config.toml
d_model = 256
n_head = 3
d_mlp = 704
extras = ["capped logits"]
init_std_down = 0.00903
optimizer = "laprop"
batch_tokens = 65536
MLP neurons of a small language model. Each row is named by its layer, matrix (gate and up: input weights) and neuron, and shows model dimensions 0-191. Each number is 500 + 50 x the weight over its row's rms, rounded and kept within 0 to 999. Numbers have three digits each. A neuron's up and down rows have the sign that makes its largest values positive.
After each neuron's rows, "fires on" lists the tokens most often at its 100 highest values on Wikipedia text that the model never trained on.

L3.gate136:482552545556458469511458438490494348460440548471490499386509440500530480445400448491539466451471466512589501533520517468485500550516504494564387428494520414470439438485487500538522536525479412532494463390524599579522564487421484451429566506568459476579531470464556498470503550461514513443549497609582472420499441533454518456473476491585544570563528451508491468469451480419551493458477452474480492444464417466606472628592531410556485506561455547520437511529480538522396527535557431503491526411431553428529412507515559460499476409508516431504564573616484588573502491415512535555
L3.up136:535464497481466462462461483516494606516471566423430429492443583442514559501449450495500544526540444500507410506398461459561429467523536498479470465536389447458471544393461543447507533530476513533474573470423467508519423519456487534508535513563501521473500548465550341574504517532624657516449555593518483485452480421485445508515484490514524450447475496487524455598507457528435515471407553452453480635462544465512549426480497490437525420546479485610415418478461523489554430575509495461547516550551499558496437579468470520581498475498552478518461411489508477523517468413494496468
fires on: "5", "8", "1", "ed", "4", "3"

L3.gate194:518471390481476479551513457501421518475507474477508524503455525467474472430480500503479412540489544553358538511473538619474442514531510482525439553445547611437475549531495493492526478516548535553462545537529469495482499549414501506480503555493566562488432465483519472575469488528593545484402505520479562493544580527483525581397472469481482407494455460527577558501544417554500512471530496572388516452578484394453315429559538481473532481514492447471556478589505476462612513528537513412505499496593547495466443433474508539574512507545568402462504452587389600502500551473413525506
L3.up194:559501465422526573570518486513529570509572388494584554440515466507494512559508547511416536549499494434449476505482527585492455472547474454512462546519461612435520501494436522509456493520474438484495520519504453584558581579496400500537417509473506490617514453452520450494490543539352522525511427553661557435490456515528503461455470431475520513580433466553529431418552430516447422488480452506523444459564559538478473427528579538470566615436404452533584449565464551448479434501498534556432533494489475485508426397449498493561527524538448495424457483464518559512474592432452498454
fires on: "ed", "ic", "ation", "I", "ice"

L3.gate484:534426586567521524469566514619606412481508593490491421467467554574474448432452484504608485501498533477430501603555502495443467504428536469489433590467487514505556553497526420513410391511489458519502525536453514522423569425526490511474477457482557469596520531530494565527548484414525494452453522583587474475538432484472501410544539501546432419572479466533578551446476416488531522533550520555508523485450485538502586521531449529477510519422444598484472482466549451502486613529587394474460424448521415495560545523454564591454558506474521513413489580548531493533513501513443480623
L3.up484:576493531606560477506498611433553559438421495562464444526524550565567517457404570522638496511481603491526452503566440464501527452481552472489481462476568410487438476510519575619488502556483507440470543520498517546571490462447509443528475540581482654495498456464446517474521482399581536425502486617671481460525533494555474450474546484499453525479548545413476488473503525432516526453503551448494446384536430475602597538572474518507477446411485460525429504462553532539469484573518475501536540480570467559617535571505597556511474505528512566538499495436455512548538476499516415485
fires on: "3", "5", "7", "ly", "2"

L3.gate487:562507501534420445412570527437456537534542462519499446540510492504399535471567478506500596479510553553487489469516586490481463490507527522502451520606516513564507535490466546463486475495520456503404509485585539436482439469533403434512543439476523562464478562542417551445503499535485433455487476513504475470516491427462474561499496549495586541567496444504479455441502504459471438555458543619556473540581494396498425517402581616402481544535426559495504377389481542526590516498567435475415486497468482506492530399372463535469484575486443547475504521609529526508536456600591532492
L3.up487:632482443573454474453430453504516534417472456460381472545573489543563499436481480507366486469455508483572521508432437487458484602439400470554544516515464502505453481472551558523412418471520494513455425594494507487482478470434561439518547484501503509503457473462491426463486549542468447495563543532558585564507423476506400481537415388544565431503515477509521460468508487497466534530503528485497429501440517488555576530525479442584494437476448592479538387504558509498472537518570562513578563455540444442475446511626504592531450568459477375439448453517437416533490445430489554577
fires on: "\"", "ed", "og", "id", "ow", "n"

L4.gate667:515430539560489516539519576499512444423487498409470472568481466478508507462468498425507414481478471516431373513454506539574493432502505558570538525471460544493446559510393496431498506493459527503364595467575619577531515456485508462476502466529575475510502463447486479536496532462480576430538514516518494456537616510483579461549487498501492544505514571506528518409516402571452453503546529531529458443479567463465476542511564420437425541558511555512455401529450526498516456537433463485552467439632488502484441561496497537546467384592519491454495460589527538534451578544495485633
L4.up667:511541470488551387464478575459509532492532562513549485473443481510531472448480466438497540556473528605463534452435530539564492410373518587552536466522564542529476541533561513347438495530533485501404499463538556545441449536483512507517483503575489434462603455479390510560443465474561522514481453536439442518532506528546515558461474444437491388530456479530438496405489539445500501520503542490492377548549593490553452471530407535469462561569442470485452495494531541504416578425475510517470483613552629528518499512483504473455459511403492529524447455594618469469562513494534505566
fires on: " but", "\"", " over", "00"

L4.gate405:504422485578543526549564568537452547481513620483561512495524480508577481487464449440527494436407520550506499474489520560515447524447527496461467493506512453496575536437455502567572366511525443559418500479473517563572467458460510506509507515523497487472496480522499550455330535465511521469537547495527556534462547494391573440478516472456495523588426525451435527567518524547609541417434484517460503455543448447544419519496530500565563402520428475457613526494432468541477416457520500568562439452536542512643509496563416466492481442476568437473538472555376521504498527515459432567
L4.up405:530606458516496460473602505494549511564542517516444549509596498510557547570597372435534498580438562518491552489398578625465517513448459452464517422573541530428565531521532447471514503583505548472484513462547493430508568534521524515468506501471474439577477427425465443567580434558539468442434528516425534476452542484517509526420481493545435589497531524534477539505567542462441435431516511455519491537402483444416585420489556555420434484481490538471529422549441491508467569578425501502609481489534499509501501553493421485558434552480594583560578496513565484368536618450512527498
fires on: "."

L3.gate417:482525507517530499467535601581525497602483526478561584396491547519468477541482563457502388494513513504511410577432535484435433482534499583486510473487553601569525480534456404491473485440490482619539517514454458494581464534461441536487450445545515460450444455423400540547564505385529523373440532468432527499499415474416670447481586412509464555519591468506519532552493392503452502516456534491519503543515549472487494425527531595477398421494534458444525525476428465444567558494527484497538516555459429456447498514429571460527496533501564560473492538470495508558521499489532469515
L3.up417:512557459451488548467543477525623550515498545537559556498458496495407484486485531461464512482499602558473543529516645560543551537492515511569440450484490492495539471459545480446511471482455502525485535480526484533520527492547472459570433464468476434569477505487530430545506475529535545557422443406527614458512483521453410455397495528507474510542501501480530449534465526543477514570451477579581478514499474523470494451486532458573583507398491550530513518467521432539344495435485492483457565464482584466479553572535499516532448577496442624407360386497478479482546485448508495601
fires on: "and", "e", "ation", "ice", "ore", "ere"

L4.gate484:428391536522605563457481552520487515469555523454462558577533516423498440556540526422548448544542585520467497476496576523467525521571409510479428490504548556538577477524466384539504574512479457550500526511505589484524435471604526429450471591472606575484563498475465540477508433533512534544510466566513475511509553573488516513458590532506396610420485459588455538462514452507535473484483478568539469547531611462517440490426472446467515450521551551479476503511441570535484537566531588472520524488474497481544406443466520479401447475495524461509530494535533499467563468439474558438
L4.up484:499545510519526560634505590372495490457461557528465445472415540538490576496556521486454523619536425468511422498526608507579529424511508494519512484559475515514500516622543420534431528538523495495549478457575579502513509466519449459455449447460417530514488589561464500515590538492599440497502489480449503443501475448512468460406491457554413413458452569483510488504524555434472514595567502441532525491463521477515504508458525462480628576501538449522578448518415558466442565513484492521446579479529506549580581467530576490480508558341438487542551514379529495489491474524510493391
fires on: "ly", ",", ".", "en", " |"

L4.gate573:502510561485524508467537543521454537509411526449517475470505531462520494441385431517434537463593439492480486484565459589430447558405570539522551536461514535394517579535489536523494503554487464565481539525471576446466369474440545470528470433590492436444474486569562575499505519523431428442403467514427560496491557547493440458568478493511533530464535543507479517532401541427534441578501430482543472454549541438511434546377554539524560449486424555481487514566530512527488450520438529445502428531602458500509520500515403401459495517540522439530562475594493452511484596475561482526
L4.up573:491550526544515495427561536398493486397465514499571461499435485511545487506484519488492511427396496522500555586475410450587479423453547475428556420564489517541600476485516504402506556491362566475529524601520547551465436545457484464552544598574480614537506459411503510602475481569467540596584446472526541487504483451463515566502495423473507546504548462513557443409527486398596526538580506483561409533548463465566442459590439461452551510457523570486571392467520513540514451465509439502474498557524539502495541538536516470531492475448480518527542524522490470509562478565522526491
fires on: "9", "any", "P", "if", "ied"

L3.gate494:551587485594492520495560509543501483556552464434510499481504506500436496477504501488482493498488432527502497430538498502612434503516562522555464508458477566555578501503450484563461532480447601542508442510480487568515586464532589600435531461450521484637427559472498451589585557499514552473489530406429563478543482592474544403494511536475398508475513497510575533561610524460452557485497477486600526467431539469462418409432574485454553494486409494496465517597472506450540513545571532515549513530488490499502575474419570588574526469598470626555503502431642392462508571462471537464
L3.up494:407502534461510488493446483483542549525502531499561540577576478503500455565518546549517403598532542518463532523416621490519527470511584538516469479431479533490428539481411463471489362528528531607531604528502523470474494566452389540509533473518601485563563423489482504469569437581527461497472517481559528470458521556578546505485427577545479477497450454424508499561482547499467503517430443552460508527538542466529557502577558526467567568508507447534470545510510520549589476575442600494485456509363421532500442487550543557561452542552390540532541536514595520481518592397515552531
fires on: "5", ":", "3", "m", "is", " |"

L4.gate15:522505443589469479502516477518532443489494487457483504538555434474536537414497537503481440617457450414512468538495471509410469447494466504521471473499499437516507495531505533515476489513506422487528423461373520507503568504516521465575525547513479523553497455521466503474483461535464416473515501455464473587453457459463555488495418584455519506490445489510546483620494579376471566507508501497617522507405538528457575515475493592481512486446386509465457494464490478543434497580542496466440520451488425493571544506466401560521503516477514436479504414507546437385454536510516495578
L4.up15:524502497406498432433473409495501493436498537567457593439570523485455494405418523442585485456474516564550464412526486577433536465490526513532460483505568521545461423553564499451410498580517604467470529511416567517514632445601533486539477500526507521482516620508482493517517471562438494522515530498521476441506615420496511508501437549444520509571428564558548523582433520471492527579418409388569486527512472552519598446493518507546488392505550486483424471540553491522446458520511562533497549540446512583473483432534470517476492441422500456425462439470541463589600514550504484502
fires on: "v", " t", " has", " dis", "+", " and"

L4.gate1:504575411394454488542497473610412552511493496485477539561480450496470398491492478467571492473590485531554527479474407528495511533461562535495540443524511588535551517492526484468489463523408548492443532462451522510506606528578546524493487504601473547554460471556435568525534512473523542527485497546440470550561449493539393588546456470580481587459452483469539527468483518562574508568505491509455507524412474558424526432470433504460540486461583502535520560499383437517498492594481470395452584484535528483512488481423506480505546544467631540499623507354542521476532571526483491543
L4.up1:447582457458488520546540481504505493483408433405600467493474475577457571475480456349501522584424495550508507514455438516553546488487481431442444498548462585448486516435481557478432467568472505488500485424510504526519555440517542447469532504478538533468476487587461458535513447504475515510553535461504537553542445449521379515476439492447492466548445483463491451553560491451520470443497396489502404437650454580509407366391485437490451478476519512565516447547530532583497546452496596504552492455546538513476468457523461395536469521531483485419524552468504538537492589509527495496
fires on: " (", " ", " the", " T", ","

L3.gate215:508464504434407422555496478460516497489464493453444414390575442486613595561408418481544494487463410466535507481448559548502471581528434512440521546502523574520528495428490461507433498510525529540442568474478515514476506479504541588421386464503455567471451446442466488569484498506525574446477505493437431600420544442406450528446552556460474571418481418465469502513537480516544506550479517461435556532409514480398524394526526578510447564445562530489556445566545556481460471483453579478565431428499477552495511447514385479491565467482448467579412502525465438486500384472483463496
L3.up215:510507481489434520608455480446536559479508572474503485498429458480472502552543501495505522500475620390417464445433465493398493546460478385392417443488539463560522531507445470417457546411511520567528577470538354568508501528589530437487538439603458539392527468445461516455553467490372526544512526542485424548534466492536430500560520500462493508522527511507491443496484472558491477507556454498502501440515512509504515557567576628528545465468553410506624461495561565481578491548539490564454583586478478511447481569551515504475393550615535476551541511487506492465485416470421473536
fires on: " J", " G", " Ch"

L4.gate155:526475548397366472481441483423462542440469588527537493464463453546558496398493494488488555438556586542630565370447562630412549493474540497437523445494526470599534554488479542545531395505575503555472505551552563489454511386476534434446493542643448486466507440452550519506539505497467501463593535518536463504479451498515500470482489357406398583557567439518492468472527509491478559413568498542484510515525558511522496542447505489443498497530486529462458530474511540515452547533526564570500433532550429428570462486490426466477541588468506502389588432516455527470513519430483576475
L4.up155:505594537460501505489481490417409464497491464545467512544475540536451503575509528436424550568583479499513376463500510445487572549508516408498478542452484543510430460600504522488438579506475497513507578438508605503466611471550447439548434508510547527503522532566472493470504536558445511497536455488496500511593480493459444514485515499596491499534422509423434512441520496455564415564475509485530499516485518465529470647480482568534442442484454492509466557492503618440537423468520484555395493534494390532567566437496631501589453537545443434437501487470471480596500490462585617516
fires on: ")", "ly", " –", " /", "s", ";"

L3.gate361:481514460464456563493517433506457547535481594495496462450591438519505443500505506496442439482417456539441401555477506463471564599543387531495502490478568599540546517516459546524532465508473543398496586510412474515552561514479432417488525560444576522439455521344504529514455499531433481540504509406529466486533465523532432587486523607502390564460568488477563487557545494460530567525489521527539575483553444479476503467472483525542485531467503465498411378503439532498604486466519521490414467507504513498493580510584426525424505506512454421459473511542485616378455587494605441443
L3.up361:506521479509385629514451518548425513538465425576468449516545650448477482520520477474533548463513591522476516585428492562551565524488483533443468437486403501494404455589547489560545431538494474511575479519577498529486492529626522454479582517476515503465401468537503442517506446621427567539523478525419438466431508463519486506521446384472544470506549581471523515506559509533408423592528569499453442441515513488526438468479598541537450432518472446468607551571445499448497491525494444512477494504541491565587505567502541470479422591449570501531465423558538538459484559553515504550
fires on: " ", " in", " at", "am"

L3.gate393:435512516544450435429488544611557490429514478558552464458472438443531460500485542553440507451453485587455426475574513589393471446520500436431420432518557529556553447465460440488517511474442536561566524404508475409464464575545522600526402480525527585569466545441502464541439439518567482469515549516600417485470492471467494487564482549407541565556407577527480499512392476447590539454443494522480487534468471507457516474573504552545596555476499471438470500519518553462587423497476502511473522562497469509450362518479487487518465557400377527543466428453556547412461520561555501619
L3.up393:458498506503466514489539457487493459520520463516363618528418490521475404482548513397535501492444549468458491477525482499508477544496498479513585540439489475519426399519525504507453515527556450508478593447537663530521527519464504525534464479552512543444492499520540441454584424475587412489497469488564411507543422484555427507522507366442545496478528452499425490553523515486502504423434473553482626463494478499476476571474489432479597530559520502469565375380481460519502575516500559513457464497518431484504465463435547477509594568488497519642483564558437469422480476435548517459
fires on: "C", " c", " C", "all", " with", "ace"

L3.gate241:519438466488409410470573435503483479482442436446410561548440463480446546471490439466604557462467489453545469455556493635478519390555568509468503566445496457611490472471526504521503479501484552429398482493379526461529568512544574379519455494528439489570425486521432464499451522605507585489491513482338427501471459438453490535505548425463523520502415475497505467507560537486436490543450590504525419470458513476462504465531510495584505479477540462483532397565471534548536509469503460433507420480506542489472524593529412546499493461533455399535479452526503516519545518460501481504
L3.up241:563453485532485496537521422512483531521442455473506501429440578491447516433447416462534557567512455486554559441527535402569429461468545595480523547517600601473527502470528590477520513438564457511500544497510507481553564438482482403555518496496512471468515526487520404511529535541417460413498415470482510530524545458550507604499473405460559462530429515407428427423420564487497398601557480486487471526529524531470555547558417467450510481433588517494541406497460569556503508449513517577527499438529533444435600523583472468579507489469479497424447555496420545618473470510565524469
fires on: " t", " T"

L4.gate655:446446447558520476524514369584555517577498524476469453446553498522436533403469583497502426484490541427422564496476497537481426518425540502522582564477468550453487474444391502386518579524357525559523449518440506401505515519454480428446420568477535462544551502577505541469528494493430519464539529598534426457511467568493491445503464450461513517547422481520508474486466470592460511423555462445572558490540537493534506461568448413452455470417483486516509478478498546469528527544427489483418512429445465460474479450471528430523528464543487487411479523553466494421522573470405624534
L4.up655:421513458479496437443523474452531519539474482399444482497549453477458585510571540480509449502569412489478569464539450474588496502493443609534443513510520561528480511506501577487571547617589533462460557415564498519592403526543573471427452527466550435487507467406414491491547540480505558524482470462453473553518537397522534480447520471505440492425463493581476571512515496465488456556440534469525521476579469536585525546470562517456466646451518445509494483427526478447548586539480519483495533409510522637479518562532516481532577438473381533542530515451489485442500435439580444410
fires on: ".", " ", " &", ","

L4.gate356:500483457494444543364520547504497524518626489478512476490509480537503578516470466524492541510466472484441466542484553477541505478505517523503510516391511458497514459508431492433409576535518477489517510465610539489456513585474424493476456557454522553496522522490467485482419496482510486490452506640459513587474480468460525519525577530474482454434482613486500481476445459527570601602469501441513421544522501492304464534364445582468473461487532478480474378501576598505474572479476519512532481506403463493444522486443462513525517509565533399608462450557498575519489556490512537417
L4.up356:471468520618533464491348528501484522487506512475539501589483642501542532410550528455499514488470510537432490450479508549488497479477553376514545514425540480607436467607530481463429512521535452578610432462512480529492441404475502468521485462601581452531479473450449493520452513496609545462533473388488497553518529516568525453414511507462600570541449547592459451501506479397467472465477554598469392514608512429540511528536461501472425499458479547500482487584438545521444467561436597395523508457554430520567484504469413440552452505528487394515439451516536517480523539550459539481
fires on: "ed", "ich", "h", "in", "id"

L3.gate638:411451509581591470476516478468445540481479464454530460437552599475414487564488518551464537452483429459467508625504531521533465540475494504524487470545533545468449571486472503574443538488461530453480551502476535634427535483568498461482557598498533519513401430500474509365433459444455450573549549464578505488590513378474517539506545571498492537595515498552545576525520493566512556527473424600437494535521468382441489499467475379458497441475418426537514490458519452481532569482503468564512461515516455496482634534516585448521542482538527465553451467470492537543478474567596424528
L3.up638:562551501579573522531424541588496513437383425489502440485408510528574546489467447419577457389418493510519529543527455446503526478488491538566502424525556607538464514614541470463494528450515562471425452438533481497558429451500521433565566458406582453516511484450469422517410472531456534530577449487500478508516440425495526548512499620531498521548598540455519427557465502590528535494441516521424510434498520430463481542503550446463460431520523399454528523429484482537481554418510496503412463408553546535498498500560540505491563459413626484487545395508488445569552414484499528469
fires on: "ed", "p", "an", "a", "op", "e"

L4.gate45:499463431472548458523499420570447458558475491501507433505465493525388359555507500433513488553475510463471517463467520439406555464537469530512576391432555550472504430600465472499585532502475525519491413537533548554378532461449545484432405557533485401503505496513515535469539428487456516461521421534534411548499537551466545451528594507630477512523496438494433570438522443448582515471610492424535515541455570479485521559552461517535468430541472536401519510491504575494517471508436513480439378502503419461567447467457464524486568524513437516456608534424458428503550463509517403477
L4.up45:462446588500481541496556476492529618482531513558603545480564512485502496513560452467586481498445476393473416481453480442505518521467502438547515415402498444461536565423464553508498466541576506467554542527515406533503525500499489510506628625458551484359500468478454435454555395439449565498502500412477516498524576498538530570530528535490528547575560430501498445507479477560482582432547460438453562448495522571588468518525491514551479436515502469476561486488529457574431431619439507525493456585577552441519452489447417422409445542496479504490490500512436403530513388412489468568
fires on: " (", " they", " Br", "le", "_", " J"

L4.gate254:441517503479463446478522460581529489445501578406544488421439452443443493604534577574533478479505424461362632487368474474602496478488460546404431514458506484534488479501461521558510549485483529468562450553435520551556481472432507477412450679498588538520503379442541520531457507449558470516536537583488489525446526471528540430507500515554469543534511528579557545599539427454453523459501525498530516579513474495573508383490539487480540572525462498485495517553441546579505477516492531542492444545495486449587464473480535488470556489482591512559500567539440464444509565442489533548
L4.up254:556547496416557536432479547522437527457467582552425533446499501472551575509442524517499490459490525444478469480497487499446467527524537478455434591568500489418495497574609494369515549527510498494474496526593428525554542489473461525523537441620465513416469539551529509526546425519539485548489454611422467506454597424532496425559574467462520444473552485398428581463442490494427479537530493434455493500499540562562436477418494457522552535543506504547485545532511428528486458420507537436421486542552528516439580446527526409471447476411481512553519407628485464515537582557425508435
fires on: "i", "er", " ", "t", " of", "iz"

L3.gate200:473518481450542527554609571487379509529454488516526510522509541431411455578543579476530503511473416468397557525611523484581494484531478520542557479630536528402517516514464523531444534525591537435485446487525514570413514482503588542522500450577475526519516520473512509535517486558466538485536504539416489520466470511487460489533442490518528375506493544441545482416525440460487621438478594522450563444478459469492488454502441493454521469542443453497562506468525468564506447562470456554544542533516514541506447461465455542490504526497476470447503587560612494440503626485409583512
L3.up200:549453541518468461544379495494458576479535545522514508506579523654499471496500537500495377448515544592543534466507535455541524438549540424523545538508442570561520523561474543552460499408486508508443491568492473404459552417550507492558497550507479530463567551556533477583555406440512462496526550398518405480428489481517532576490495464530611464462423509482475359564471492452550460453490387572444483429489520500514537447499551454423440449540537466490573397578516537569445555591519479436495449483598498478561485419504500473490438493579497495487505539499436545556529441495411482503
fires on: " Ind", "act", "ated", "at", " out", " "

L3.gate220:533503467611483396449417522447496440592485534476476592530592460562404593470553548538595476482592465519460488431561502478552509488485460534429565538443360609551515513455526505470422488412551487557529574549495423508505464484495567540485518472521560475466459503501409440441593454484500493444479484508442496592555569502392483510512508441496442419467503467460558507448470546472490457554615476545490460574448481509541496550488579408448456584447579507433509537450521447569542411471408528463542521518567509506524411536486561551486554487529476448516490516566475572529403508497620508511
L3.up220:497534370428497461486517544511532419592508577509468490501547582543486420534571570550554506455472494407552414512609516426477438492498443498437506407491506537547477480527562528444476522565558540414506472503372474535462545570461616488495487513495480424533549521481608525473477524417509438419534568539395495501439493569454588418592428529562499447480490473471489471567512546535515490537546421455532548458464467500535484548516472512515546530479525446511500515509467467611572446465533597562447562491532527528438538477452477528527534540423536474449498527452613515508515542504507413513
fires on: " sh", " st", "st", "sh"

L4.gate555:563496495595480572543459469509481475454482432521449516405498570548638432501529512491469535482471579553499545488511533428433548489452446535456531491441466506539513474488471549437415505411506504483418570569488563503585439395499504505622623517541453534548469512467536516555426393567488457457567488491426455465511496543428494512429532528455423579544509523523616522433574482479549466532416502464536569535447465486487505504547462480445538514587539548418564451522453527435460542554444584470520483452482430476472523463441456492398548436395479563454427524482538543419456527494544571475
L4.up555:485529443533522464479515536551445454504509491533536483501503519606503469526450512486540503521506507534478488635585498526481464435587499504546573479486556562513545496555441454450495490447502515555426475422485456493492581502506438550579554573519414445457413425541452415329471493508557466521426467460521522499562519513496485497489531436567510519516489459508558453527376478487503468519477483388464552495580435535534516475514476545485567545555497369475518575562491453398533485435557452457582480449527574508431522490468502540536538523495467516477479594456488452563493521435496488401
fires on: " K", " k", "K", "m", " us"

L4.gate533:471452431566554570495530499565526492512521466390561503534573449395469492553367499520493448559447563466531468381474402500473569507547454514525549461577441587479555576472584472545587561475491560512457427484521539587501494503471586486489506528584505497460511626372529481466532584435551428524427472535475505585435487452507435530614478521548479441577522481412479517493493470404499563526553456420476491470575475519486505564535480495434506509448483379460488456554514483534567517505522467519424484564554580520554519506531494541434475514499454479506530537521529556511539535481535490541
L4.up533:485416512493536526565428474501453585546536566498531437528538643449426516551526556451516529494558520574493451454512494454488415496506456489539421418619520553480489471517441527509419455427464520544440539485501426389466543470413580438508459520476528443497562513544508505510456540560457470452456505530515403544469473539431551461516506454566404550532497579449498523497484527551631510590472451515486521461494441562496541522407601499504448518516478557389481466503578534503542515530479463616486549547537529430465499552464548515452490423467449510445558562441449552530511467544415406416
fires on: " w", " de", " e", "o", " E"

L3.gate359:442478540499524590463529419545551486533441461540438457519459478494449506437492502570461518471426507446420477522547520472469560542490555462563507550551593575528504395502478487573491539512488499415520452494494468507473556506571457517539507519531468569521540579450504543438544605512548498572460472507495482509466595481458452486521535514498613454516500550489463477490481575583446524499410495432535551513551486431554521547533522451505572511453396369587601543595525538450521533433579374378418453627467499485458464523556465486430479539516435458430432541488478474480492533542474495531
L3.up359:559536543541548510466479529396491457496487515558562501452531480428557531491448504482506495497559609454534473438605549471479429521501556411450486511583479583491503469514501451449426457519533512474550486557551458529444424533526412439623479440578540458579500470453571505519521505539515509444488457458461492444485457544558382473492514478423522470590518449398476442430483538456516405439477468508468532471491509618527638522527437547481456441526555383500542527522515490577494536457503470424442408510503472491515454530453476445499513400501596497478546516443547379498593398384437505481
fires on: " |", " B", "2", " A", ",", "0"

L4.gate203:491493547601422528479602479520583387538477564635382473465559471475530489582512461537525513446509455373528516483524460531501451426532549487519535440574469529515554496503419492523449488482456496490452543475546488488407548536567572515490465465398444403603493422412594559463602525543514516516496485504389556531500445433431419463499564512537440449547475521536515456479532496458547550449519519483500525558501526452522480493530500450457519466545463518472496414489505482557507518533466455504531471591435446443392485460488494501449538467454450499513463544545523517519507504537505444563
L4.up203:428543481508556490497453521473430557489413462584452480474409517517520522561543501513540510509476458500382498583540450503563455504559501526434414464517468524500387440459511432551479485464517650560499550487520486494505538580571448506492498447561540502569589523561526512523504597471604506489506472459461574500465513508451514594518576483559397423591531491468557460460524501568568478524442521511481570498536549440546461440555610488460512420473488442537534472517530541515535461604490555440495517495475436436494453519435536510435463490514585534451482504392562546490543484591442304439
fires on: " |", "0", "4", "3", "9"

L4.gate292:546511464430496491495477516424476521597548448469501455541429475553485447403488482501509559513572601495554491563565507426449471424495595527559515460469585521506477465447483554469474549595509587522538595485474531509475452468477551489556498507406525461490404464471542521572541556569473510451510411585449519496520421507456615513502454458491466518474445545545500571597567536572454635446572624592466519573483530483488536451469427488523378504510562440491448508526552499485475442503449509457536620470553539488515526564428532535576441497500426501480541472474559550482466505454479495446
L4.up292:490422534527489589427486457494447510463491530492595411479559389478512505482494503511436451530464551504409458561513478432429526491557428588513542546504496463458542480530549500469499509567511515521497525440515593527401433431591480553518529526521533547456461456526554517552429500496482527458476536589464561422502492456488399583545525409506531552465473466508528486599535449385493486495492519468399573508540516490535511544525481498533479479401498566457440512461504540500599569487462505477564507456472552544468563453510594449566509547511510383466628514465447402474519438351495606508
fires on: ";", " –", " |", "od", "h", " n"

L4.gate20:466411540522434429568453530547592426541638580499418411522503527447466492543493515456582510514499554481456486455442510443448444482489489556468492545468555583522531509491424502561599457519484526465470487416521456545494527467540604402499523551508497509484436573466491485502557453564540425482489528650462392507558385548455564579564563507487535479540397521501521526559481549419483534625476475496470401443460517484504434409551471510555543508422514527408558476508510524421571466506467460439515501479480483481481528427476491504545529436417506480610410436517509452454493463531447459550
L4.up20:482416614403516556489449497494463580510560509528500510509500568520366575592554505544592519473549538499462483450465576458586501454454569503528447453586501504512424538499542530429478431529468524491536439445481462538446570494573551503503490532509511487502472498523571514561573486500507523525488453511448453461480559477578417431490455527493505525461545454530379512528547531507585469534525470407442463487465386618532507536530474465612484398517504459628541588526477564550414523445421514535531526474552578509441525504551533579520457517552463444554539597489455585574490469498473466590
fires on: " J", " j"

L3.gate423:477518400469383446543519544459519459526478487538501461618495514396415574498391484560450498421486503568464460550461455520376454445459530508466498610538423603607454560481452497461514522477515515527512503487571548478520494525454491456526519422556602520544495492475430504498510517518441443496496432454500490535500587547503490582475557549529570484484511464472492514528476497516536519488517541448592446470485478527580507422546482538474511569468493627508543580455459504522503504545393519488467487549473420568571394534540509587481458598431385432520475485561488481409535531518528466502
L3.up423:444423401493622467414524481447482641497531505420454549529490496601526497462458504520554473441529526465543469468442471542452481536448452501518553542443512452451521572551495422517381514466504575443544410470416584523475564542385524437503438550458467476580503506504502492568491527493513525518502450504440546539558458479520523593425607450542552415435447486529504485475513477421556514463473491503487456416436533473517556520516427541483538541500450559470480517470453462436420561529541510462570412478521642478572475515466421540494581618439511510483505513567451399477568450477643437494
fires on: "\"", "all"

L3.gate64:499518495494538414460471524422470427525538522490541520514439554529445503508475519569496496473519532459539503478424540480455399391595450533500451519520557530477489486488442532482428448422546484562419503474391495486502456520509521554413480527606551393498485479556596468480491540492444577562485479544479457491596515533506391531551542599450499470499492531458474443457490500585428470401415442470519517470516608584541488449495576548523438523468486449468510499535501582524493554626512471493478540477488439470536496584427570508489471506506540458347466493415594453536414387437449599436
L3.up64:545412575522530582432437509447464540437463501558450473560521497506502493471485522540459478506455489536467565478493526579491441394507511458516507551562548355527429526493496568500518507590535417446617492540467419413582487532479553587544486491560516468556474486508403356563587496453556542486572539487453531553552440555445538473504460485444494475528429547492507449460500474485539478594432503426471474452501516478507522462531549471461468539411563577506466414500585493502445438501501547474527447494582450568479489569442507551414490489538472571412496476461490426499686445447529461469
fires on: " by", "o", "M", "ics", "as"